config.yaml
n_layer: 13
positions: "rope"
rope_base: 10000.0
tie_embeddings: false
init_std_down: 0.0
lr_mult_o: 1.5
beta1: 0.95
decay_shape: "pow"
seq_len: 512
train_tokens: 231100000
steps: 7053
dataset: "wikipedia_en"
MLP neurons of a small language model. Each row is named by its layer, matrix (up: input weights) and neuron, and shows model dimensions 64-191. Each number is 200 + 30 x the weight over its row's rms, rounded and kept within 0 to 999.
After each neuron's rows, "fires on" lists the tokens most often at its 100 highest values on Wikipedia text that the model never trained on.

L4.up1188,227,175,165,184,171,250,232,258,184,194,190,200,132,143,168,227,215,191,219,216,291,208,246,263,223,134,235,201,212,201,172,223,214,168,150,202,170,170,216,217,201,177,224,203,128,229,202,169,199,191,161,188,194,200,179,219,192,227,194,210,193,228,213,175,181,285,184,215,219,190,232,218,217,187,206,221,183,222,215,214,197,176,205,215,173,232,214,208,173,208,164,224,217,198,241,181,188,193,225,202,207,167,222,161,179,198,199,166,208,243,185,215,192,176,228,134,153,197,229,218,205,150,200,226,196,254,184,240
fires on: "po", "ci", " qu", "or", " −", "la"

L9.up682,209,213,209,184,185,193,199,156,190,224,213,197,244,249,213,202,223,226,152,196,205,234,161,161,230,238,187,193,191,268,183,198,110,204,236,190,211,230,197,188,192,225,217,236,222,215,204,176,162,172,187,236,188,182,168,250,126,238,270,163,212,241,210,171,222,234,192,187,243,222,207,188,180,222,211,207,150,194,236,240,201,212,229,188,165,174,192,206,243,177,194,138,148,174,176,243,211,176,173,217,203,214,186,181,196,207,230,210,183,178,180,227,194,170,143,180,222,262,196,198,177,201,168,264,204,206,206,184
fires on: "le", "al", "n", "y", "ch", "e"

L7.up319,202,139,171,187,153,217,221,193,198,188,201,172,141,192,158,198,241,169,177,178,227,236,192,214,210,145,169,229,216,204,249,232,256,225,199,207,243,174,215,219,192,232,185,211,192,245,211,224,187,181,199,176,205,230,171,220,146,211,260,197,230,193,194,220,212,174,181,284,233,220,193,168,159,176,183,187,206,250,248,232,211,186,164,154,198,216,182,217,249,204,218,207,142,226,257,179,233,125,212,203,188,229,216,248,169,206,203,258,220,208,195,209,160,233,200,242,159,238,228,170,191,181,230,196,145,220,235,228
fires on: " I", "il", ".", "en", "in", "es"

L9.up259,202,156,196,200,246,187,238,202,154,188,166,178,215,223,229,149,214,187,151,171,241,159,225,210,239,219,196,226,227,210,236,240,176,175,247,221,246,229,247,218,214,201,203,190,217,145,213,224,214,185,174,202,213,233,196,256,180,197,217,167,204,261,149,165,153,167,181,188,239,171,149,180,182,224,182,232,202,198,200,206,236,160,213,162,194,222,163,182,224,204,175,177,151,164,182,209,162,189,183,221,142,216,207,156,213,210,252,151,198,236,149,180,226,195,209,250,227,251,211,221,222,286,190,190,162,195,201,240
fires on: "y", " some", "e", "st", " such", "ome"

L9.up12,232,177,191,178,175,235,204,169,185,225,225,226,128,186,128,204,207,207,239,240,276,220,211,161,175,220,255,172,191,248,181,227,197,252,199,169,161,208,155,183,206,250,210,167,214,224,194,249,245,205,142,198,225,209,221,159,217,164,166,173,235,202,261,167,215,163,296,191,164,206,212,213,211,175,160,218,257,200,239,198,225,214,225,190,217,193,164,185,180,192,183,131,168,181,196,179,180,195,181,194,187,226,184,194,250,242,212,209,185,202,214,237,181,153,189,206,195,237,225,214,229,161,175,140,190,192,207,178
fires on: ":", "am", "t", "ard", " W", "°"

L6.up944,194,169,173,216,193,176,173,163,202,165,182,172,213,185,198,165,175,164,167,195,175,194,206,219,171,163,254,234,172,208,197,240,203,216,157,178,170,199,201,177,187,210,207,238,224,235,228,176,204,199,187,260,199,171,170,203,229,221,156,224,233,190,179,201,264,197,242,190,243,235,120,180,222,188,201,214,215,186,144,199,196,262,175,168,188,254,183,272,215,136,162,185,200,203,229,206,239,172,204,168,214,226,191,256,211,217,189,239,208,167,208,143,231,221,222,242,256,165,234,185,206,184,224,204,165,142,181,211
fires on: "t", "ly", "p", "ce", "ta", "ing"

L7.up409,212,208,179,165,248,210,217,213,181,192,214,204,190,167,189,196,233,174,150,193,193,173,197,232,204,204,239,205,232,188,200,209,219,285,203,257,204,193,149,202,195,244,209,164,195,178,203,219,203,206,225,205,236,180,237,230,185,179,217,167,184,195,132,146,200,242,200,162,194,204,191,223,193,181,200,210,198,167,110,240,201,199,233,157,168,221,152,269,219,202,176,202,211,268,189,258,288,175,145,182,212,227,207,214,221,223,177,286,168,219,241,162,173,214,198,213,217,180,222,205,217,215,227,155,250,193,200,212
fires on: "s", "li", "ta", "ly", " Francis", "ter"

L6.up395,164,260,191,218,162,182,138,255,246,166,183,220,242,181,197,235,196,197,225,185,215,203,201,204,213,204,179,205,195,199,199,196,170,211,221,172,212,224,212,218,138,253,156,171,194,184,175,205,184,184,167,173,236,187,210,174,228,169,174,231,242,235,170,231,193,200,195,203,247,216,206,186,147,196,234,231,225,177,249,205,209,184,251,272,194,183,215,228,204,218,197,205,262,170,177,206,195,192,220,173,225,161,144,243,270,186,206,164,211,215,252,198,144,228,164,208,210,176,167,168,242,137,182,208,232,186,203,227
fires on: "s", "ult", " more", " Year", "es"

L4.up884,167,262,181,202,205,231,132,190,179,220,232,186,232,253,234,208,218,181,175,276,184,200,172,180,188,211,197,185,187,174,167,211,196,130,160,223,182,241,137,180,207,152,164,194,220,210,196,178,170,159,177,165,240,222,192,232,200,234,228,207,215,177,151,193,208,180,218,196,212,186,227,192,258,228,232,199,162,198,211,223,207,202,219,217,158,233,231,242,209,253,201,212,187,209,196,152,120,196,249,195,254,183,242,199,155,197,211,188,166,219,207,205,274,203,160,181,216,219,236,175,161,171,269,162,185,199,211,183
fires on: "n", " Division", "in", "p", "e"

L4.up617,205,214,224,217,146,211,198,206,175,203,200,198,157,245,218,227,192,176,160,152,176,224,189,159,208,217,169,145,173,231,184,176,245,191,163,210,167,177,102,179,178,202,135,174,206,190,257,178,198,245,192,155,188,199,190,240,215,282,249,156,207,234,238,179,207,172,183,221,248,206,231,239,181,264,223,160,203,205,219,220,178,218,187,189,200,179,225,240,203,206,209,224,253,221,210,178,194,164,198,204,203,194,231,209,183,211,173,184,179,185,235,211,192,228,197,199,258,201,162,216,155,211,243,141,217,168,202,228
fires on: "p", "n", "ar", "le", "les", "ative"